Weights of a small transformer language model: width 768, 86.4M parameters.
MLP neurons of a small language model. Each row is named by its layer, matrix (up: input weights) and neuron, and shows model dimensions 0-255. Each number is 128 + 24 x the weight over its row's rms, rounded and kept within 0 to 255. Numbers have three digits each.
A block is one neuron, or neurons of one layer that tend to fire together. After each block is what it responds to, as a language model described it from the Wikipedia text at the highest values.

L8.up35:111135140111151146102104126120130120126093153185086100136142141113071072149121153148138130084125146114137151186117092117154100161137150152161137093172114161150126153116145105141111108126134158110128140173086113125163166145164146157106133144103086152102137126139115132094065118096120145120113074106116106163131110117119130155111120172083103154132130072162178091164110150139089151182117131161123126103136130151112113110118180144059170077158121125119108128115085138135166162076156092149133156093148136094149147112130135088147126141124137180094124128126082156154118156149176121162148098111144118156158117111153151173119108141119169132174138134149116050157106094135147115097139128122105105079116134145121114136113165104132134141115142103133130134154130127144107100167146200
L8.up910:111139115116115126149119136098122137108136136103111137150145116112177142132110185109105142145143132114142151118112099120145117134118144122133088114133141140135140144098133119123079120128119123114139125166129132136114121121146168127130171147095143103129125125146113162125135101106149145119128099154105147102165116117135145120155096172119119141120150108160113110125122175088126102131113134072124147107146087129121105139157122151100115100082134113119136130139123141123110153164098093119095150140142125157113148126124151114133123102165118148139128164137122129148155122157123130130147153164153096136121138134106126135118138107141122145165122157149121127137156114125137147169141083153162125149128122095150104122099139118122117104185102169123152130138142124111095159105119141
L8.up1383:114138133149135123148135164131114140147112091123160141143148169126167093117101174129137143141141143146148130165119084143147146159126167139156113107127168125121136166134151125185112168088107128135120124127086119123121129119160163166117171113124166104150148152161164127124098128153100112124097175106100168086170159164139148124097129099168098102147146127164142133136152125186114190128108084085081124151124149128116143154152117154099127107170140135167116163149129116107136153181103107147132097109143125102166179120129104152137130132133172129131117098148103111144122111104140104115114167125090093136143129110142125083080137088126096148129118143124123128122137158151135121113115205115120133140119172137112156170120129135124127113150115127131122110100152129128111111087158181
L8.up1493:115197136134150131149123128139144082134137150115118130130122104132088131172144149157101091131185106143098080093143126139168117164139108130123139121128163140164153147112116133157117127171103089131147135202143123100119144097128103140131153091130116121139124138108157145116134159170107109107149153119181136132128124092117123134136107141109124129131134080132142103123150163118109144175121117073132176132093091115133111102112153132095149120172145137123178126070107163166099159165125113153175158094117127115095143084079146085144097130151126098121112139170151133145133152141153126131150113101112159118150122072106136140128151123147134136141127133126143134143148165150163150114146121120087151138114141166109097139096128107141132131132119144129142138128100103107116112123112141
L8.up1721:116139139154091113143136125126160147136146059103132117118160140151156159155127136133111100127159090111152083108154131116126128134117153128078119135089098119101119151142145132131110102138083122185130097143086134086108095134140123070098131128141136101182126122146083117129070153174158125120137169187108141081094128127118127136163095088152101095124120136056162125128122148096148137100103152094148109047124142120068130146101147107122177128145112092108126138130146115140144128138133161107129130085130132098111147115109165124125122111166128123137138175089112100116159130133116133123082161157131159149140134115098125184168146097132139123105111163129102135111163147122130157121104130129124167113105143140099131140134146090136139105160135124141127144139162132161156124098135120
L8.up2264:138114121166195159117158167121122096125186127086141107133176103154122117155109108114096118144153129110138089102139107123143157145093141126131135134133120136140130129120115160139165139116127171145157098167150137132115135102123091158130156112115145161104156115171120185122087087122157105131161126166152131186142153106129133090127150104114144113121124078150127127107136126148146109123158132148128136118127141143136152125128097102141087112129123105105166123111126116134136168128142115125120105101141118171095173106136113168124101152119119150112154149152159135151135117145154126108148124105098150153119150105174086142146157117099160144118108180143152161117157112079122128132116125111133140114129080089161105161111101131123112166137154112126097104141124113177145102106123121
L8.up2481:123094095091138142086120177123116075143180141126121126134146136131125156119092134144121082112153093168112146122072141209137132123128108142155110114148152157170093111159186156087134149154126113120142168153138125099113103142134134152153131121118125136113129126110116133099105134170136104125130154126142102135129149084096142111115132102089145130129137079140127137133147134139128128178131148122139148141136139156134102118143099105127134122191139092122159114090146162142124153085173142119156104124136111122081149081112141124144114154169135150150127122148122170145112148159151111144118108112088161111093093115118138121119148140179129126134116132116132146140157172173158173115153128130112145158130113116100114133127134175133167145112126175171087125106108109132110132148117142
L8.up2583:150150090126118139139153118075118062148103121127090113151130128104126110154117104131125090118133111123115134156092095131129121085153157133095088135137116118167161141102143136137104122135123150100122114138121102140126149155082064181174146098174154141067158117139138163107086125155118141158148130137088119136129088131171149099158134134137133150124147088086126134100112142133136181132134163103136121137134098137115161141097094108158124113144154138130148111116193125132190184113126098160142106132172137097152121113117108119172134167199130145147153151135160150147143123113158116135107122146102151154093121084091104134140096114158107134146113115099139107093112113115136118090121122100192119150087154105126123117129136114126136104146142182144137129128117145121113110140080155
Responds to: Abbreviation pieces, possessive pronouns

L7.up311:119182135120149164169137086082098113111147142137100096148123119124079148134109138170142119147155107088090117154125109163174094140114137143130128188122173146152137147069141122116131103166142138138166146144045126133133092113127115169117167094116126145194105119138135159137123151142134161120103150143133117152149115084141127124134129115079121103078138092131120161160127134126142155136137156145114158143162101128147133138154130091125145146181142137088133125161104180155142177118123132137150149109149138127124134103101123145137112117193135103136153117137153156109139159134147113197123107086144152122139117149130125110136121115148120127130141155124118150167159169143111096117145074096102173121106141127116128146149113095171173126133121162153100139126088098119140093109120182
L7.up2651:098137165089110122117138117136159080139132144122129175153090114147073138135145135110105118134106149139128133122136089154134133170134117154145167135163130126152149143171138141104112147150121127126178134147091122138161115097119113125147075084104128117138106100147135122090122139123127124112119127138126100136130147120153103149111157127158121116128133149092114127126137142128123163128139174172140142164117096129142104150148148141128147152158159111154115160044133127129194159116203119151176105131146106075084104062112144126141150109117136096109157136143140142149135123147154114148110098103118100135158101104131097126134119090100127138142135171081136137110179107154093133109124096113110120124154115139141101154114159130157169097127146130128152144136125095126091073112100158
Responds to: Single-letter word and abbreviation starts

L8.up186:126072075103139146123145144132096136115133145123125124142184085103146088120096136178100163110152147174111112087172143125131166145194129110112145067136100082137138108130135133107140119123135119128156113129109145149113173105096148143106116138105118143110098083155081133172124089140179172100177116100118149081137101140124117131099112096162148134143132123140093130150079088083133149113145113115140072111120130176104141156088114116146114134111132140129056133107095126105177170115133092110111137163115119095134132124154119167147124119129110159133116152141098145171148138105089112106100112105102121115115110105141107132140114135129118135135129101145131124119168110129121107147140120096147103122112155124140153102176074161120096156100077136126150108134110148115126117099141124
L8.up187:136138097114137150140135123137090170108112118117152155180142165153141090102105140125158128120094146124149128128089139148112104112145132146154141099150149130146156163132155134111156109110079131088135165160104166144094123155207173161153106113095149179108188120140150143170076155099120142135129108104151075157094162130123119173100060123135152124105115131117125114137104080146100162168177134090141168185123113112131154143090117134107104118152114087184165132122161101154135155157123158144119136110147156109097081154119135091139096107126116101090125149125171150100134132156137162122148112159137107126148102147117140152111114077107111116112150131113128127152141089159120129116146118117141154142126129175132143136139134133153086134093098101138107132153103123148103088127126112
L8.up631:167157086132120111147100096112100105133089088092164154123102155123094127137111116098137127090178150109087110079141161102171158150102149110132150135118132108087162101140134169130132159139124122141116134089115131132118133130165142128127109120149149101109189126098131139142132168154106022092143182162138119164157057154117100114190117136132143126130130105127124161147162117143161114179138106182133119142126094112140128115124125095137161137130158117142185128124129153088150127089098115131116120134090142131144161147146084139184162105166152135127110124103145118160147136121090163121093098140129096146091163092150125144121129074139110154134125145146158124075091143122102083111203107100137105116120120120109127112127139084165136116131127160144162085167157099095177152168126111
L8.up670:108155088118118098163136123137143118135129144093132148143123100117101110141128109117067094104146132150187081145152148147181140102139117079141115107132164076122115221129163102131146090181110112089090130161093145149128127151107199117111098110098163117114147111114155163144132103118121125119138142097115090114103134119209141141156151147108114115123157176128110105181163096135123063129160133105113186159123129150138108099162123143159118171112121111114160157128123117158127146126122087130110117148170106108139162134111118119149059168110124104113118151139121117130106093087105138126063109078136133124099107087113106113076115110152096134130150149154142133140129122106145133161146086112147115104103146142154080139156121163091125099115117130108138106129158130173115106129149127
L8.up1345:126138132156152143113161143100124150162106120124139126167113129207095137137109168106111121124153154110134153123126116107162148122156146117133140095106151113136180145069124157145149112122124137129102157093140139091129150085139143140156137096141146165119096109137103110114120135100133151067106113132100146142172111113196129157124084170156133093115078106151144126134086116123098099169102124146110149150157110116139146135103117103114097101042142094180103089119172132154162126148092141109095116116130124133113134091103116139113138124145128102078143164135099082140102154144108142125131117080121091136095115157103118109127176132127144161144112111143122137099180126141095125142124135116161101112127144119170125123166122108126126101141142107126148164114130096119149135127121164
L8.up1872:136123127105135133146088174128099133143124131160141111147113132136110107084141122115127130163145089099114126134155104146117130151109111104091118144108120133131125169139148082147163120136130103123131157138103083170198120113144146120154099131123155140182166159119170143151119102107102089121110103125118162125117148150095133120103163141160089128101112144113156135148093124131112131144106098103120101099147134123123082110100163146138118118175139134136086090114107077134134137109084155141096117134161105184124088130140129135131164168187132142112130130149113148100129147164124210065118168135128106128141123111127118079133112113118121093103112168130100149103137139104123119183147115135099137113118111100073083142108136124148112127125124151135122069177122111166138106098120125
L8.up2091:138094095149125111153122096131129174175146138141128131121137166139132144112096121149134120149163127154066132150157129117148116142135143144143114121107148161125085115132139108148190142133145181118128130094143120082110102103102162096095132128118087118122088183120140145141168091137120131125122118122144100096136186141113132126120100123120119148090140114118111133142096151103126130123134134091140088106155155169144146164121097125098135096122113129135125140137116113131131144075128134141116078094102138121105105144114164095118097117163116155107111149162132123172135109113136120141109132121133151120162132112169114100138115140099182136147105166150120144038089140136119134112117130152102165131153132143123141096116094109125171146123121119141120127174152151132145118144099109
L8.up2371:107122124146124119114142124114120165186110122121142128102126143139126133106141135104136117123104174142118150146092114141125184164148094128131117123099137114110143119100134127128098155126086187141139154142130100148099144087145114164109136188108129131164191094127121150135138149126110096111129159050148138102097123106090091147158126124131099122111117103140156152165067096086140116105189112134128116144100141130069114133112140127167113155134160115103121148116122134145152176128182101161140128120109200147102090135142101141102145100099114126147126099137140150109128111106108159082117137145156094141111115098148130142150095105139160147120105122090084106142120109168121116170121189150120117104148163129123164133145106118094100094154105115120104110132110138087147118148086148
Responds to: Word starts and career verbs

L2.up998:113159148114153147139124142097096135116128125113162116128123140123171112134121111120151096066082140112112085142118149134094127107119096120117126079154153141165092148100137092103112158131151106116117116099100176094154117131121081174162118139122147145146079101112113172139144165092162083090122129098138099153113130128156115148150145102133091159137130131141135145150093110131134171177087128131130157132119120136087115131189142150114100128091125116142087170148161139121159131126125131096153172122137121122099099119116084120113147096131121155153097145121083142142151131162138121175084129129092121103142143139157141138179119116127130122125094136154077113133110156142168136145098146134133146094106143129151121123125100127092097089155173226135142133145120127120128139144119098
L2.up1106:185143124088184125172107112121125154096149136135121160100091105134152100154138117159147146085138124120129156111139148118121150128153154112119103080153138148130085180138124167165109180189108112140113123146120146111113116160121108150148126078123144122178115116105081114131132146093109130119121154161133130127135117158107115137128136151121125121133169111115097162121151148072140150138115113148123137094123158098126136124153167084142106115141114108125117161160108124128191130058157118132112163133115126129187152135099123129150095148133127121059132127129156131133106114147125142099141156184136168095139113137175134142127111127117143130132104093112120127120130161094134113071099136090151112146111136103090100157161129138135103098190108116165133157121156081108156142097142139
L2.up1537:139104100151139141128116099113112097130109094102103152119132157155127143125133115092114149117126132124140128126147116147106112126116137102108098116095143122157127141100130133137097119146119172132146142116136126136182147158109120108150171111160134097116103122128097168126120145118138101132118128115128132134120171105078112137113115115056131139102120148112138139114084119113138111134092071185173130134150164128146149157136079135118129146152091091118145092161146142099108116162180131149093186131138127107141109162165140137160139156217193140118121128156110131153165135146165135118124125105102143149140097123139085124130104121080124163098105125129122101132159142157102084085090142115171105175149089167104140154122126162101112187138120140115097115150113150143129136108108147
L2.up1683:088136107075115112182151161111139167165163127144115123113203157137168136103165116121067079130112080121154149131126062146118162134132128136126098131114129180146141167140106114108115108124145132116135107156114121088098139152149133110151109146149160123131138124105125144123140097128144133104130110163121164129129122141132114155111117143099167103164165133062115131120158169127139168149158148123116146185128096159094117103120122125112127116148113136137131120142128168146116129089127119120094135118137110111123173128114137139165167133174147111113116147122130150113121098183098151134134157101088070103113154081143102173144125153116134118119117162174113177105140129117114117144088144133136158166088127152127116130102103159100095100132150118170153149140172136127131133084134138
Responds to: Biography lead and tenure verbs

L2.up371:099124151146103191138156114147151107112128108119151129143141135132147133146107162072123122136141093134119105137115119119136118091138121186136065172143087144124108113127073111125135152140153130124117154108159085136120156134140169119105084154130168172137139145083154133165126139092140107117167127103132096098139104124129129154146139119163119139162136181130114165172113144133140130120089093112130162119095097126125097131115111114112151087115137028128101158119110177147109110164145112120135146141135090144149105141156138163128142133100151179129146083182146122105162137117094162125121137139114120165116139137139101123118133121149100134131132108106115159146106152096180109151101154117136099117114125138136180126119126121119095115107067125171123126179154157102121149144122112
L2.up755:135104145148134165075146071184135133146105128088138142126126131119107142113160143142136147144093069112163110148133136187148117136152132129111155130123131143162127114126107116108100100123093098148153090094175088108120127132124113081111114132127154118109115117167146145107145119123057107133157157126142136145142120149129122142144095075105100104135141091133113162111124088145142126117150160092139137162103119105139114134135117122108151131139087111075125130134145139148144105149142112122111144124116166125136122153104154130142126090092140220137133166129122109172141097117122113125127140147117108136129142131086158098079138120084125127089109125120130101167128076182146140135123107134118095118116110128130130156082136176091121136105120099050136141147104132104119107138134128
L2.up1141:147139142116123152132127156166123121131139161119168073161131125086114094111127127121131124187117104144123129090151108125144128114173182130147099161123129087098140135135137151089074119121121160181183131121123111106122060125138129144115124137121153137123131144134167114156151127128150130121133131150117131085143100144114127138169089155142144135148116106148116163191107122095143120129102100119106143159109114115145154121139107101129106120096089082119114141098167083143145104135150116102062097113185077130160163139068087144121134139126186122114121160104148116129139122140094113128123134118144110102120088124138133133123151137108134153155113090133130106143124103149089135086140091126138143068156117134067140094103112153100129158106092116113104111124134153109130119139187150
L2.up2143:134084124114137125143136089143122151088161143134112128167151132090088115137140115124146130129109136112150144127151092119141124171129115122158109164189129134117120146106141124139094091175144118092134133134132123121069119087104142127154111114122135125122092126093146107110104118089104123137106140126106113106142122148162130107134167116127132157135101118140161104149125143115110138075119106136118111130094141114140145144127162178167100065143102131121114126091126154146127138153156136149141157114154109119139109140161139125153123122130095124149115135123125142114156133090119148139146110124171158089127108135126097098141130098130137113144129172090129126105133125152075093139177103144128142098176125126140102074084123131157091136132140074136154136190158083133175124133153170
Responds to: Openers of embedded content

L2.up173:121219089152132149179135133127185131110102156139140125103111010118149140141136169157132106108110135134136100154137144121159151147149161140115118112090113109095158155130105069174121129150118094101110124112133138155099125128112107114126116131098113116121134121151119125116133155132124190088118102135086106155071139152110116137149095138088139122150146121155121083096102146146143136141112132109137154128118144145127113133121163141109100136128121098107133102106131125132122097123121136154117140117076093120129096102150132099109106133137141095164111098138111127107125120173126123155105139154092110157119151137133145115132154113123108121111145127166135128134173128096085180153136126160135084164161133171160150126143101138129140125109087123098130119131094135112116114148136138
L2.up1224:083156089133136132129128109129142107173107161134072134126084115109178138118150112167058184131114112095120095179132121139127161126170125096149114123115144121131125130084102104126098130196112119125154105107121124136142100097125115093101125108092119127145151129133132080135099154169145099103141115146099166143115126129143110075182125153140134171146144081104105145131150149154154149131140141130121157187136142121095134118137119130127126143118107115172118128154155143115143095122154123102106129137144108095125121154132097141175131132155120130117152124123161137131118114111121133139159136134144182137140137144103154135149144127091123147099145109138133123137224131141125090129149080099100150113108125163164118142126118099149119084129127137133183117160155126136092151168136119
L2.up1280:107116110091154148142139122103107120110133137138130118139065102130087098140141161118134139152139109151109158105111057117120125122117148092145095166156047116145101144147129124142134170125142118117126108119116157125114100112102157050124119115118101163202145097144136101126081140195132102103148105107102143134109116139113089119160136131172157084113136115113156119117141128132135130116139123141128168168118113105089074118124152152163128136153102136159140143152139109148104162138155126118131133144157123071100082137118097128125143120171140141115146140148136129042132113122144145103124129146129112104147142166108142103114109149117115134135165158109110154162136134125135103106186129116144148118138188156145115143099156141148138098140137161155159132189123128154128107131145109
L2.up2518:142152093132182107086174147115154091111081102130105125114138052131082144132138140122130114084179142162093145126122072158124141130152102169110133082125106126163139157175080155140103115125107134107131128141121123086082160133143126089134134127109119122136137109075118097132117127111113128143170133129134141145116082143149129110209134141138153126117094082114126111113088179158128173139177133159101116172132146114107127132134147077095133098111132133124084162111108110150092153141121130115122135152127116133088082164116093151138170149180108138159126116133131170133117146125179109120137156171111137111128123144149134129145152116126116141108122146113109127146167120100114130125134134091124132108130158096136200142114120139123115115132111115131172107153162137108135118123108107
Responds to: Split-off word initials

L7.up34:140106097158124132163101167090107127126097137109156196157103177131127121195126163125125121134154141130099142113135080104115132136146139123133150120124137124106144145148122137114144098116099076123118164121109148081155160092149207118117076092089080145117133160159109143143094126143117134155123130131133178131136151163104132116140158108083102098037138109108105121116100123152155105131115143104128133133143108175134153105126128124130119130059123158094140096138118132135116141135150153105148109123142111140113100147123113131156121189126135163107178156095155093124128119115120122166116125032145115140108114126126079115092139087141162134120127101144134161147170129155108106138100118094115130166154134099137133154120104126096114124121102149054160130131141077169170123123124138
L7.up663:104158118111133112158174132148162124100146123138132170118151163148165132135129106174171126100126120109159119139178081159098139166141117157124111191082104144184129175132096147159116091168110112145158111139136177129107158128175125144126117138145139110117158158136137166139120112091163161108122110116140181103110132118173147142147094137110123132103159111156149105173097102089113145156072105140144129131138118103121152095154120127141152126121083145084098073112125128120145144115146119104080144133103089153163148108092102189117109153178052098080175111089140136141063145119118128151168133135096125102163093105132124116151118165143135142091161112081078122117130121147118158133133110074111104137154081100133173130131074092104153133148128117126155110127112191132117147129124142
Responds to: Capital T word-starts

L8.up639:100083113086086147135127120142187139160133121110168177097139103094142142075140152105137105126117126151158119113140143113102095092151139122080151151101140110181162094151170108079148106100097129136115120157158100142126092088112106157152080118155125101168142123174171143140130127137124075143155090127124122142078134168115132130098105129149114109099081125125120132140133132123086175125123117148125118086139087117114080095155109135130147120168084079133146098099132164119105151145126100135115108116102118130085123118129095145129132105080108118116163119140131106125127129138176130148135152124144128135115101171171130085143148163095121098130117139150128143140141161163106124163111153126171117123111127096137153035128148111137107146125121133159170130103110088122123136138095149
L8.up719:108154044127088140120139112117096159154106132125150081129093130121138109133121105149148126154144133124100113091155109136142092125143111159085109150132119098131116138105129130132122131093103130093156147169123114103118100102129151124142123079096130140142152139131162106116169085208110173152138177141145129123154107151135133170085126092104112116163163081119108114118074186128124122148139149103095112141129139114102155083151134100107119125184178133131096185108155065071153110136122163082116127152153126144131159106109140142143131112120099142119117130161123132098110100145068120114116109158173147138115091124099124097175082124108133132125114143133110144074131099148082141129152117134109141111143192162130088143114114128133120111154104115092106130102118161102134178133117129
L8.up800:134120154116140128157083122136135103136136146107085093094137144114140098123158142094157133109147126132147099149131154129124130114123133114133133140155118127122103151143124117149147098162082119071147124137142120100130164078095136145152125138123141133147163138148150147143129123153126114133082116135117130105139108122106137145135103131093128110147175148102150095084154153148157077147088171122110113086148075134118155099126123140130109132060159136114145105128122114110122150128143168128078156124126132139138145106117161139153172105120135109089106128119111113186133106138106121141133123132098119141108153155109075171115145182136121163139119149103117144120152117100129117111080115129141120134115166104148096135105138121121183100150165110102111137135112104159106126141112108
L8.up1047:095130117121146099122135141118173122148112153112058117078133128119115112088128138125125134094094106135090121171036139140162111152088146151131170147135151119100119152110123112127107165117145106128124137126152161138133083129128190100185132123150099098116127105146081150112126092134133130079134109078141139121141099140093124081122140140090136135117133143172150168117132132142141125141124153074115147102113091178121153114139138130116166106093144108092118116119106147120066124147153122105093141124120117118098099097181093132076129136159128119089130131107143126132108134158139131113109122133117109127130110078136122127121103200155126122155150141122128145115110133072152087120108136158116163116149127116155141102111094136119145131151146093118103141086142098130130113152139118
L8.up1690:120148104144139132127131121101153123119142082122131155161135113126116036108128107124134113091127118141108127125139152108106175129167148133100125135150143123118132136166123114156144076140103122081128115124132092107129128084113092136095082163103126128124122093136141138131138139155128139122118132159145131129105133140118130108120146116102133103160122139088156109151120162128111149102144102142193140123051107093077126083146149161107132145152140155133088119108185118124111106149147150138157101104142122104143130149118114119160094162158156128124157123127133133081119087073130117115156120118134129150134068153115128124107117147068136135120117163068132131148131115110099133119122138114127130120097147143073121135138135134113136126116140114100141124149156136122137071099150146
L8.up1874:102146160125138113105129171097140152143155117133171207124154135156100073130140163116136132102148116136110104141101126138147143111145121111145147105133123151135107151098057142112139152098116138111135140183105149102141167130117145091086080121134117130145112144122144130107118137162096079123172144142097149161142140130118153157135120152125122180095121153160131100127109126152125125120145118211131124127109141103133144115094104119111165144159133120138122118114142186183135093150122155110110110140067103152137147130140120122101108131104117127116126130186164115070120131178104122160109144147119123084161105137115070124107157108127148123169103116158154149119137119108127114152146162121163110125167157091138135125111206186149129145116129128162113174111135108108113135135118140
L8.up2502:102115144093151121138082091144149151162082129149123159129108132165131092102115129149115131095130103127142127138121145146132121076127098078123157142123092139107127130092101135134177128117123135089151136130131118187114114090101131145093137069115137169126200113141164135128123139127094106145124154176123125104145141132133096140154157115110139118136131133145090137132116136081088148103123129128125106130098157154088142117128176126116149074088140121107137148130173117174123104138152136093154084098097119157131151120102161111086112089117154143128096150191118135173106097117141112127139143113151126122086137096118091091086167132133136164158130129146134098107115167163141141144131156152137108107148148119108109115116180185132121103108138194112182125104138089082100125121092119
L8.up2683:112130136127148155082123152140143125126142055099128167131109120077093087128122155090136135101112097093136050116126130105135139127131146106121152156161138168118138101130128154126130112057115129116090137181137137158135169140161150059129112140163119116087158167126122123137106104124142088142109139099098133129137161129073153126114136116110158144116116150116118138105114151120115116133164130166124162085118163094133122133143172093147151102163134144124102140121150155112112121139130123051097144144104142104147111154138123141163155136164137128150107122146108106104084128136132123156117130108157133127152144158109139135125123103078118117134150115205164133098138165118148147115152126128076127144136148159093130156088154123104097107110131146130140154081116096149060153154095162
Responds to: Opening quote or parenthesis